From a checkpoint of a small transformer trained on Wikipedia: a variant of Adam for these matrices.
MLP neurons of a small language model. Each row is named by its layer, matrix (up: input weights) and neuron, and shows model dimensions 341-511. Each number is 500 + 40 x the weight over its row's rms, rounded and kept within 0 to 999. Numbers have three digits each.
A block is one neuron, or neurons of one layer that tend to fire together. Before each block is what it responds to, as a language model described it from the Wikipedia text at the highest values.

Letter "a" tokens
L11.up305:566517487535496491487463499424476494530447340544519501493496484503417526487535516417505516476518508530488557508479545464506507499469516513493498470475459490505493470466467488446517585463536478494570461521477446529443448528474455517487470523486473508529511453513399512565487510455487515531509519491549493526466457464502540465436555581486476512510472467430486531572494565478507492476468552609485511503483505548496612455491449545536475528551456560492551495520423487595469443406537432502527476411468507537500576487541
L11.up1026:465539471451445520498456518494474521527485541526563509488447461528472443472551505533494498480483517497444500528497510519540531446499417500504498488539485404538478497542499576504562509464526450528517443511510466570450502492521513499525435512509412463502467531482504556501500512429431556536505540500461470512556490424489581408457535539461487543530493573540563535512533489564504529483528522552455473414532499509459462469510477473486538472564444505442445474500497497462473492498527514496503487535502504559508499539494
L11.up1669:546509590472464512434494526443510487478448511514513476553547496434497500536481498524495548489532551442499494483529544514491509502499478438478508517432496510538538488560483532487477568505427528537464494498525463530512488543539529418483502486479552506474560487542468549528457401457462441494554573495571465550486447438484541443490577489465461552484484486500469458523587520445547517425456466519541508473532496501483469485511415455522497530419458457455592544464492516525502543453488572470507499512506444605521465478500
L11.up1719:501534607525497604448589493546518479502462511478543512520540483429512516508440515512551510413528523477529500451539581507468476551509481505482479491499590505458455482564519572507490531543402528457582441479532513561508524496466547492513520523442499498490514545477487467516512496519520556474504498490541479511562426495459541520477516437498476515529506483484557566482514530517461532436504448494474501514452522465485498501518530495489490430610498512459472474469540447486517511518508447572545458518492542463466473474463
L11.up1730:472525523546507491485490480567465542515446502483498548500465535519531520481548536465483535453490486440577521473567572471509473446494435461499513539516523466476486518490436423514481479517489519467455469457470484540437478577482453466568545514495502518451507525490533518511512504486497499482435387530526479466496425478484536462538524554546585494538568485565535447581499550516473510438439458569466493531517433524542492581409442582494486431484474475511488521459516458571543445463531457525548418490523535495503512568463
L11.up1830:513471581528441544468478529463523531468532549522449432552453409458569476489569496533544594537569528479518483487454603525517460506526483520463552551509556431543498527539480517493516491467518563521504472570474506529418497526516554475525496492478475515446497479571479590499527439482385443472455429532520444477525453463459517472452529518504506572503528496436470463533567516512435530498504479514533450491493487469496496460501534564509537518568561505560482500527505509492639491497481494604533457500433459505511596503457
L11.up1963:445508470504518486517464495523428557513516517525469510485480463569533457505521482468497474465395605497502508465512528487471532553521585457456491491509624467490524572466522514490477419537397448524520462602530551514388473516537549469480485416452448543434578488511516506489519442511465506431511455488500515441532462456455448511563484508483555572470456441521472475550541542472491512447584436497458463444472478508441505453428544527488484477573434534555583498536463489485540463501502497511511435488439514487502465471408
L11.up2004:443485517474443531461447495487501494563446530553546507478366436495498470448472506498475432512492496517449469527467490483494535494522494502551552516513498493525509511509533444519517445480515519606513488505458583517459464579494476489513510552515514523473527488475530516515480550497459608496497474526504531496455469516483502454439480552462487561491495592533486528480558502460500516550526522540418512560541432547416467477444562498528455450532483438526528480496435462511422505532513514546551477523573477509504480535441

Spatial location prepositions
L11.up458:432424528433494486526560466516535451541519496523468511536474503455532549491496392525504390530460451536554427556457546487502485456524442544496511503449573462512503496488468529448540498464498453538472561513492548502530438464503530540508549584496469532534546500494571404465525536481460458483517409539463526599521458482530455600463519470483467526540377515468450496498373460506462554577435487523459473515545498511475535486493453562592570432471554500479481523475491583466533468540508512547497525521467492539463493467469
L11.up539:506491543513530513525442512446516476558498502503533481480609488483525497420539472501511488446535523522425487525466549545511511508506523469506447461539547504470521442537498523507493469509494457509459469435522461551490467440545531553496491402479469477489515459566501475483476479501485531560473486487496540519525550558479484452500581477513495520558560511610453487555456557484558522479530412522485474515507531542393460476478453539568525483521544555542484404498467413554484522543553522528558527556455467531487530507489
L11.up764:497523540460474515501466512501561480532462492454468506550471517526450485467491407578543497541501508509485500504543462543448462441438445495561487459573533447548484522609502490551494455438490514538477465514486505500412432514481471537528492517517410457424424517488491532497465523482411499509433477493508520542496454482475494473554520496528535536563438528496485459551534467461493511534522490519517464528507498451506489503542514551512471441484479512542432522472488531505526480472577583482488469481478482599475442549519
L11.up850:501505491483562463486473445480516556480455482480491540574498445497541509524594486509489551537478488504467495433527530545510519477478553417535505490532563443560506540456448491558548518554560479456511462514501451507535509551460575501493498483543451476457552513523453466466495475558496491509477415531486499433529522534515564508489441461498541494475504523481541433500491515466408497516549435498504529526435418479427457436447516553576509490423516511492413415524541543542547467521514577536553478567483568495491464510501
L11.up1386:445470570536439522496494521443532493523540447445475559508541465508492541494514471593475498547554485503503461510470521469498544440494457428431459467532510506516514578517449491415503552525433529529507507465503507491542395507492454580511555552474465469476462443482463528452516524451527537478539507547475534498545501507531537502498571524490589442547496478531504483570526401506443498560541449552512475492531479494493522522497501557584523482497517469526485542493538544501520476456550491437521455510458538471456458555517
L11.up1446:439582539505477574456565454499517448481401540469456546496511470611523450512493467569491498491509424467524496461497508472546531505477508528508521445545490495519487483562457551520532527561569475529494474544486523443469443504540548522526455479493520530501458559497499493482479537472436459468478484476592462513487518502537557433509486457503509535513530524494514518550469480471466478526532487513557473524504490423445522511564467477460479539504498548461491505492505549445470522433572514529418476474466510549539441453486
L11.up1469:533546543543481564426463493484490458516538442570477479558486504472519505500395418563458533513543522561479429470386526512490469485454475463475468494453515473553484466484529510450515454503492452523573480450509516491514466459525592512470542525483475437560499501544512489484516559533484469482451450542520508526540500431497578523408494547493448495541384446454564473555483526505483535529483413491455419532489513502560530510466512488520495466484535502527440524481479555511560465561545558482529555519466560504433527534441
L11.up1579:499523530520499500465521501485491464539532466482542490561477466527505520510409491517430471534482485467496402541480560413437485469474457486524463407576486565548498466521461479538494459559495496547586474557474521485430442491472523427576470478518476484509433465516490519423511532543441500514488466485484482510498458515471546441542491524432551502504463535483469427523556453483478491581476430539471571540580472488502459438519457506496488542479459484501513520490504527433530443492612585481455502523481542474494513499511

Place-name preceding prepositions
L8.up572:421542531487490550500515428572513519456461472482484499517441492482486489518538444509447458486513479500462478475466496445467539535431457554528498514543468444465487498549505499530528466490530529471420479552500575480546458447483500511506513577506432483451500552505439501433447543487499488606444420547518444531474520442495471509458488504485490504491413564427524490505513538495530495519494493492497456545452508494478562488513476544492500486448519509427393452459465532459508499520553594451444503489482528547484450482441

Mid-name word pieces
L11.up97:455468554539509531503529523508491503551600472476565530505538519571474469435502477488530506524464463543379499412543554515538510497578483498501456557441494415505562470455519456459468438480480513437529521514511424546541459479490509492527507530459546460467400541467462481539487516537461467500568476427510533502549443511492449438492447447503501527454511531497519577503536533451502516502405510516448482492513461467546524490443480532515517514492454452537463589450531539480506499447549534546555475502472522487500506504480
L11.up290:530490487579492496490514474544522489544582445484571454517427489475369544475520466511464496541499538453476489536522529529504450454524429515505528543572420446496537501551552521497528445453543466471578467544449467493521436491514532537524560517501461540473537485519449558469470547502440479475506482495556522464537546467547409534444468501557608561538504531529447537525571391511390492527514473502530465486429519529525497524522423513541496503542536482469450505481513495438476466459456464511470499465532558483497500508450
L11.up422:464527539511481506488442507460486487499560512524517531517511536507519565529455486411528521551500569491491485475507469550495520453429520481492498488503528519496497462570488536433567420611473536455481515505472545490408484532454471454509499503486487545475498499478463424464485472418495517526516402493548496496526489545429457457521471506563511440491495485518443553499502498527450484521559474520451561532441579468525484523476434546502482453533481551466489519523493501454556493512503481485467546515476476493519395523459
L11.up467:495612582472440439545462520507565461550593461481503571546468469480534518440501474535452545561470524472517496542520462570555462515508467518501460523506459459497576496502565451557547475452548504440566552494455467509498506519507503566533527540462514540484454503471455456461528558540518484428534394473539455488529437507466486477520499518476586556520548476474511532539452486511476491524537475508466423549509525493456520477516460576477462508616515501489412462514488506510452457449500450461464497567542570481479478516555
L11.up575:430500541509438507466433524517533481527537548458461494514513420475510548426497453512465502502476521518445488508560471401504532409515441519498476546506504494468544421464556474437509490457501547530523475541449486497485458518511552517561464530494512493428441541489563542457497545627504528461491447482469515426582378457494450544549557541536491475466527470489518496502539528484458515536555511507438557503527520507480517521516452515511562469497560465497393546528520428516492444448523463473448506507550507521565513482467
L11.up932:492491442536491573373515521479497470528505486500447557440506481542458487510479428442453497546520583512484422515537545538446547496490523534465530566518498484546578474510488526516524479475473512524540519559502520585480442453481562520504525456507469511535482478464519556413498555504460489458473510524480522479489436427449534522495447500547548508487485481543474587441458485528491542524547551514430474476495550477494487489513474476495546476504506519495408463532460518534579480559471476571397466482467490557530446496475
L11.up1825:433531501550524540483483510507496492529448432492490534535491475500480500534520486363514510498531469518521493516628439561538484519484421513474490498522545410515482529499445449531496525545512529447576514477524466536481504507446520457513520508512481476510460513461518514518501540537471521514509496438519523448470415455459565510491525563508530517511518467522498496523553519496525520523491456567446546379585516473510452553486463447488552465476535474497540517490582457488498489472517463566487522479497496530542497564500
L11.up1834:515495483542513525446545534536559514461428531534527521514491454416479556542445440535466547521439482503535472482498526515519539435460494490512562440525511500476482509569508496475490464483471532511500535508443500425596493492466500595552444541484471465521447468539515557522387574542473563497441426425555530435491395466550509588517503526523529441526408576526464494516635448522437517562563515508475551478493464506467500466491469497541517509498543515448473506463488529517454492432506492532491411500459538523592490466490

Number and phrase starts
L4.up601:456515545575519518471462473454477477434506442494529435528503512379453516532479526506534445476532493506466389548511565515573507536516462462542501479469502462513631505573449451478530559527530490495489480455515551508513457513505567507464440511474465480483479531522447485438523485515510520531494502541502472523549512507511555500440477535483429531591490517461466554482577590512593478485479483478474507517477543555512495433448498451499471545457497520506469534535486438474525472521493589547484511506477505479515460458401
L4.up956:549502489478463469477476514512573578531575466483502476481465461482520475440538479505524493561513421437471517447500494520530442545496474471512506532532541538494510550591493418472507472460577445486469461463497550510543436481463533547487446533491560491517539485460457555569498520483563503434477507490543573507523450533503524418503485408565533486496481524552457497533484479541484534483476508462518442468557501558441460460460565488538563493477424519500506445578504386522472466455503558485542507551568441465528466525493
L4.up977:485488506531489454436482550496524539493501544510468473470539487432498475507432436530543511477519539502545554566453524593532492501533447509508564508525521568481516520472504452478533494472502498504471540490524533488568502528488551507533514462481482481503545467415483516489517430534531521470529509456547542480471451519528550547522496499486587478465511451562475451431532474539506608523471506447555487489489443525509404454481537497496542518428473477532488534495531489549517565497551505488529487506495448475483559478533
L4.up1303:533504535511509503441497520508595476493505509541523496466499476453535462495505527510500477477482502560478522532491539467519427465555471501568575526561587486433503453508462471502495477462474418541479498469537477489522505550535565509541569464516478458453531538477431570532514453508509579498479505435569506528475477596506484492460445481464587468523440500504478483481535475452535589522457491463501485433472499503516449353499578517522519482440456474492496472476524498527551560437542559488518490521492524434475441571487
L4.up1415:467452473485486474520493409509458580499488479492486535514458487432466533427477502429498425505513468485525391490574515495509565502520524507555496546506548485575482526452497527413485464485521546533501490513483518517542474503472607566486509532459446488589529521510485568549493520543513473455456509553398481527537525512481494559562480533528536550504527504548441523456520515560573486583455508462492495525448538459534463505436517556522499486573527514509441477545514567497524511505516531521500507497471469523508504395450
L4.up1456:493523571522525516446514573533478520513484455518448503514528486427497555485493476561488527486519507504513548465485472466486555474518490497480432478477556488446540521506529435517535501511512432520505433426547490411480473539503515497497506512525521512467452500485520514491490494542542511530574495421549536487479406495502569524490487444471456499501526447507416511583513502428550550483539453554507531493511454497444444509501513557481559514413499500505557518503449483546489441542509567480564426512506467515496538567520
L4.up1614:563511511509484464484477490551525434442534496545469524453471496545440557419568488489467483389546454486513549503524509550514488445479474475531507530414494466471474519515546538490557499505521518581472518452398574504501495469528491496569538509431415492569512504481422438492547469546491590450537466457517520512536458474468539513509509515425535510488539509558498466499477451520561602548518448499538490449489554536479465447463423540536523435480461474433494531546524499547517464468518497553466488508484447518520451530553
L4.up1785:437534510541442455503435527510446534435530530520497456426536523428521515474485533577522531489491545516473472446520537510606487501484461552507533466450522546454473553573531517483492552494509469487535507437532549533510502576467522471527510493399411465540453511527463488453542503569454488439486527469536532467514495502457478508592559461499522520470478486490526462482524507538531582528433495496537491559542504428477466562535452417475542565460473537531451518512553526486508564535567475446465527514513473489493498426511

Pieces inside proper names
L4.up139:430483488432423514486468477494593465473454510500516528520482468459453557490525499548549476476541482423522444540547505481536487464548463536570513544510472496456484524522461490505541471509512471496487494472492453509515492506455425523575541503498470553491554559483454504466512541502441511494528443503478518459546507456460526438533493400563538548518473586532488467484468563552536485499447524466479424478482570415501460497525497535445458444513498520468422421589477464563512514539552542497483463532537561517439550550463
L4.up166:418445563481458483470519532540541507485486502501464557462457462451524549431566417553547458440544475482457515562543522477532526441561489601490540515519469482521499521560490446474560499530486469491472495517436511550454495449481445481597516448501553531485509567454530499424530546513570579395499462497485454510495486488461511559511508413572484543481461576539522495534465487470544519572490535522439434467467480493526415535481538527460537382534509477443441490461495486524456525494512455551510536466500575538462499517527
L4.up443:451445487450450573479545505505535460512535481493469549482539465516518489409532475515509487404512507470469502532532605438559520445540523499500529545562461529459442499581436442475542553537485428536497555488460539531473442446456539481540548518502520427496525517492497489480427495515522478475471451506485486506564470511524534608541434460575542515518463537545409587492522560498526518536454495501475466537553539516499470515465456501530559420511407542474458459467485514528513551495476466539567470532440497452424485434401
L4.up626:430509569513528512469496529510528526476550492519519580486510417482493529447514496471517417527531493509499486464527510497463549419578430513533520496516471452505407501532506446497536531581476538467505541599448529524489480502474522552539562450472526493493504620458537531510556539521480526534550530473514502467463452468448482556430510466526495532460489565565451508522464542502584546527517497510456437489491497502476448473464458540645506461506451553479524560518454444590519463496478537492489510474435511500524428552484
L4.up650:445523572449483485475539497507518499475490475464557570437487450539516493465462474502468461454493436513488461447538515440510553432497488560511563555524461484449542519487474484494518518576495463447453469530425520494499482474495570492529538562496443538490492502503485489503432517504484512506511499492537435495528459456453478526540461439626546536461510563517478530454507439501524542497520545490466403519570520475473419484486498459541518448514443494438478490475508498491516473463495528532549460542451572504457522504473
L4.up761:519485584539473454449509508503531521522553468493486535488468511394439463490476487526479519413549525518479440467528486572455449581460459476496498575534409452503596503502447482396557475569452482505454441536456491587509435467427481495544507448482527493441572472444545433475478537449504538510556549454503479502518453399439497459580580499510506510494474416485485518539433456513528527463580548483446499471420466480485495517418512563445512465534533545441489511545502469469563433432515497517515469494514528473471525540488
L4.up1556:515470508470430511505490466466539500446495498504493517524480457479448538492546478457501472449567462497479505523490539531468532456514495463577536558535501488489537466521403534474591510512516513472449514523437590456514531467497510514622538473487456490476607505488453513530444519483535535477466459512496470527525511461496458559543494513506500460462470579447514571454499484531521460474453492449531419483505492502535528477491497524478503458539489492382452492461450514478444532434475513514469489517489552440502522445461
L4.up1566:540456525438414450511535485455440419518523463569467475515486462471442526551602499515469448478492477470453519490523464458516472473488472517479525500472485507520468412532459535416502515505490490557530534490514504509481483457456477469531558521502424434386507449452462535515554561566485505435481478485472465450550495517476495539535509462579461566451434567431535495502489461530490556464492532490524470448502547522485520502511459579473529467477520551426458552515472428554515542458490483536479474490487564481579450499544

Main action verbs
L4.up591:514553516529529441464511494476513517462475494491496478511502423516495546389463516486459506476523441467494524432533504524455501460498429534542593483508448478498545521535452513474544476549496502515512466497544439469574526415509467497575491462430565469487630545490537543538458562508529498530481499509425545522474429529493439461529514396518519498586490443502493510520439483527502466537483510568481525537562554465471486481448488508526500451531411524526507481508537470523475496477457523558519484479519538528456524496482
L4.up624:495538534478542489515438508507514546427513494485540590526554440488470463474431535456497486530527460472541497426568507479500493568536559554500474606484590454509552507495545501499531434443499553457449478587547444520525549455456571468528430494449549548526525508424499526588468485488459510548535413486495514563519472484464506447535507483516572484469541500543511590512532526514539508512556458462423497532561519549456497481453599491550516460494409507586455435486508508454515520459555566474476498533505491493506516479517
L4.up1165:470500522516444523461484495459497541488547477418505431564538425480444473489515527471530561470539435480508471503574526483448491502520489437566491498502561495497455495588470497455467462589535469511516536414498492526453415450518573509545490550472545475521606476448502570541480552454447496396464589487500510500474423503546517483532496448526537568482499520514480522540493454456538484506465436486468493462489565553532524528469482483559497505534456477510513438492516530522475459559424499534491489440528509460527488500474
L4.up1247:447547537428458483537488536486426584495487514498473450499529478550505481476468480533554555531546415467501530437560513544504554473482546536428551537542608494498528511472534412504541461513541479439489438512533500470459493499548595611524517512492501470470546493482529536555509472503539486465500474453488498463486402481437538510459506396566553525544498572508466500580458514431504567473484511474467476467534485553537455501465528487560524495524512544491509451537452548529492535521489549514543478593485550440479457528511
L4.up1328:440510544519508439431486512414530495462497455511517597437522455472511442477466503492530507512522448464507418435489539510570528472508550597445582606493562499484529543498496535497522437502454514452467487592559447532443512481497598516501437460530494495522531430450501587555545507562517452530516457521465419439497409522444452463533512446589490559521503451544462546537455522493495493487494510462400500463516509521479475539499528513588551477533512505553395492536502505453540544496548489524523516504440553464524436516529
L4.up1417:464440548505516481436525601513545447475487528411469553508436462455510455482534439468553480478549495476435500527496453509516595560534558517495593563492420490462544508511495459486516427583524510448473463487467550482456505530418504550511432477513528450564515533495521466542484503507524550521506464405478456492527414456463513469555501442524541549476465455490450481468541573491513468446472533471484461491548490506484487502492522481614580496534465541495472477463584464629457537437514533434517485507467513502521503472516
L4.up1670:422513561542437534419452468451556476466471413502499554506476392489469453456433523546507497523514501475492431452515489546498520495466531592500538539483529518460547538525543465482457487538454498476471532572553489479451500552393525520483417546491459450496505492462512512500535543571543482502563460482512447402492464451457444535543513424541497588506545458544439525545475515474527510426577513458459433479551475553504508515434464546487538494566495545525468515581489438432511502491471547514516479544471560496474443512502
L4.up1938:514588502493442452448448573533540492484506491580565479526416431499531490478474466541494498471468488474491483465506523531551543484485464544445504604501531448560517551496477547481468465465531557470557563551517482498480529455498538571491432528452488482543502549566476524527520500613414485476435523500560455495557433435461533508430517447568568563446496577512484570554460564480443498490450486490479531530591495505463501446516420505536529482525455534457492480569419481487489500500486498555511438551528529528520492511528

Germanic name word pieces
L8.up782:468550543472438544509490433454546457484579459474501479498429518472486499413546480521498523524474495475507502473579478482605507443551458516526525472490503495505547473513560445522518464511543541517548553547494512488475460507463542520554475546413588524420396484410506552460537529540527472526505507514511519506565526423513477510513421442512480510519593489445532554524569445527521456543552467550511480481492548518517449492418482479482597582575468456481484515461547443508434526476479438552438474467520495432503455480453

Verb after subject phrase
L8.up598:542536485501474549478496583506525483531484524537553467460454478514494466459505485511515520479473534507466420453498559523512471490446461559519524579529466543592496559532495484479479507462448438375434516595487491482468471465529518544515532517457519460495583540539473512550530495490479547497485511489491511542484400459423532511512529390505484663479497538526542511598487523495438518442515431526439411486564498475498529456508526508515515521564477515473505485566474495462428534459486484551463485520481513449499430507470

Main verb after subject
L11.up788:510576446470499538508491486428554561485480516538454482469508504526511569543498443480490541449505496436533494478503523466476523473504454488499475547487600430493450601503452557496456492455460472495512513567496489512483492511503524549471525552505484426531531557490464534536496493493468510528452428521504513366574446480584477559465510500557517544464558439563504569529534451508461550438476450522519505486479538538485504410472470468461490508480445560541570530475442460535515567496501541530444503491433531449533453455518
L11.up807:466506506443485505531492537514577456410514481483529552498510473552390533562508539462507528555486568468501406480527503487446518460445491509584511505430514427441531480488536449452453560499474499474450510577463510480456495473440477405546503444507531431497555509451506481524558506476551462557474492522466469480438439490483474478559542459528460494564571466476481482516538494523484542453588457513449506508538500542491469493501440559478515467486393545561516471460488471460447574491507554510503481548472510559518469532510
L11.up958:541595477544457487473449584499515531506503471471547497509484468486513519505445546484486488519458492473465498477440478546500564486518601505471563541493536444475584478452522516525530451488537533450490486494473440485415519448499502515525473510476449533482533560547507473529494515464449498533482492428510478537447486489422504497481507503506484536543517501435552511573525521515447501491474510556435493543489560516455563449444513484571541502617399481498505505485474489508536527486525456543464487496501497569443453528487
L11.up1049:493540568437403497531508548539490506455465523537540439461467505452489490481555503502433514411477467488444452517543510519494497466452442552545535532569516495530503460532516545460480565424541403513519518528446537555426539422468485568555483526454499495542557536457511487478497489477437482487515495488508453538498481468517502461531525494577515495521461592510567535555492484515479572513531453539440476463555530471473538455463555536530525485490450523493452474583498538515447539462459456651533439465484496500535496518486
L11.up1343:477443490507438505477478487522469521516485503495528487469487514461511497482459484535465499420478484502424487473493501507474491519470562496535489496530478503452545476501517502489494515498495495487458461550500497489445498391502508538587476479447471456455524548460524457480569456444483484468487424484495527546490462445501533438492541477547578542531512552526469480548452560506529569572554469524490487483529502568521516512514497502582444494542461482494459450526509476387471566460497428534529493512542517469517472522447
L11.up1363:518536510544490485492504503544519540491463506529522491487494456522523491483521519436412505458541476491471453471458506498538496507455515558546549539523526541533511547467461522516499482440497457445492493476505562468493443415507475562566501437428540488513546525480547496500524481488439467502483432516495529568517475411565486404461551465605503584489464541502561509543460583528489565513474437532457533535505532520425514458498487493511456478584514490466500472497472461479477580473553442561457507446501486508502466518465
L11.up1567:489509488411460478549474550490524485547510499459443518551527463513531500458467537545389511467443509527470472477472566509501504547404523543516533565567493466544533567459544564512500468450548485506556530531488502498493488527543480499468560448431434463483535499494459436486455439503449532530502496499444482470507476479503555502511487515511516440464555501471513474562506544534441531476484505546458471489573485447537452485538484539612467511567505548497456444519495493484481534518531505527507561514527504555455541498383
L11.up1826:500497455467519451453415529519465450504522513470532469487485551474504504500534559477461517430479466493459428458469535536485475476508567567519469534534444429540532480502481593568495579474562465466544503553499480497467524478496515588532517477413504477479522437385509472560486542438493451520449535425469524563506410521485577461502509519466480518552521558495479494538424548558594518491452477581462486442509502561447559455521539512561436505548464477480518450528502401493465542484535491503483489433524480542452531514506

Digit zero
L4.up472:537456516526495452456513558519500499453480538515497488548484497506469518454501462558512468494536515474434502495517530572528480486452503615565462486462519504470580562473546522490541519522465511524490546465558519505537459464433435498525490506466463470472512427501510458537453522536547549525588504418499484475519363443490466463531482485519482553434427431564465605475495489471467499468524542519528519453527471500470454479444535512492526510445510545482455464563505476491538466407488529529532496598402499503507531506505
L4.up798:541505496519528530449440547529478484426482547503500493550506515544468487436475469497491449476542459466430496514469527576475494484499508558574579452425538508483556576532534531450568510534472544442504534503502554474430451540501454482577461504474438490483506505472487432487493472478549521442514491457486513521537432484434510498567524469560482522457498425529440550499519518424542542475471470534487501493508529511528412521483483547446485433489539550446527488504512500547487512422524515465496505617409488480478525480517
L4.up895:509477489466523568430450541557471488476459560510585531503520544503486534426479474494502477481526530518433560450433465530543494476469480564526506456441485462477567619482500509459517534498516529522447529530493542507459410510540494474567496481458578541490509443545471435532533465501457537501527530395572522480474473499463571534594486411440501541442546462503462507453530482470549555475548543520467480491523551507496499550484539543522474476474543522492425532523512487488476533429503549467509519621416488495484484511559
L4.up1155:485521551550543540465465518509408535448482533557509431495495494493493509501488432562548445438565476485448518503424558565540515537513478518562560435464537501472553518494511463473612520477476496495434515438547519449437454496522442421555469492480488523473548495492444485467518458473479559522542485449536522528486479534443539480503508526486497522488490493532504537487490511507543553471522527510519469509520510580506529470510456509505532453489584575476456465584506423566465519439436525547484520551504530440514510508548
L4.up1217:496528516536485462496457576552525496458478537529553500526472482412527546464514483501536488415533471480428482463516494536523489517456501571551530433423559495487515495452553510479493497538528449444484492494490532442474449545502463466539535520463451512577499490515454484532530480508510552520611504424517550498514439494468495523535513477555466545448463436507432584525532532438467570500524448554510493459560553529513485509510552457488544435473474503458488533473555543546526478414508486541471481620449464533474529468604
L4.up1429:498474514501548542421469559441479471479503471573526481486558535472433518544502405541498499423524489527430556449499567569567492409491468461543591426498506508470558561472509498419548650547502481448479507526530565439490441485513501526538490469478478469460477531491500453443492511476516515483486517433501555580502481538480545475550518504515553522437527500498429587481521514514577536483507495533428541455470574505459483418473516539476481508477540528465502543523486518521536460432507508541481493527400547480559486509502
L4.up1716:544479510516499479452454531525455486425528555544531451461504479480511541488429500550509489499534503507409540442469498597461503561461505566503559485408544435508525468510584493470579514505566492474431536493521478463514421486441480534493434512481536522526524479522525510540500496534483533513580499389485527573541451522511564503587499460506465521473483470524447569520513474486526609489529538554473475407485506582509477592472430530561581465436471501448552440514527517512482500483482527486492505565500498499500534490544
L4.up1858:505555505537533495468491562441554477529489525506513524484483463445478520427507453498551463485554468537447498470475503483571580502490515459516535457486618525481556502447498480481514482471529454474535451530485527443427543546456504574470467521492472470505482473529499460541472514561516539487484525376519557487512477515471531458505458431519501587519456464500444511527552574443601514480507540527487495446557560544437452514485499526542562488475534553515527470516464436551504435456535512521483443539427457487500467526432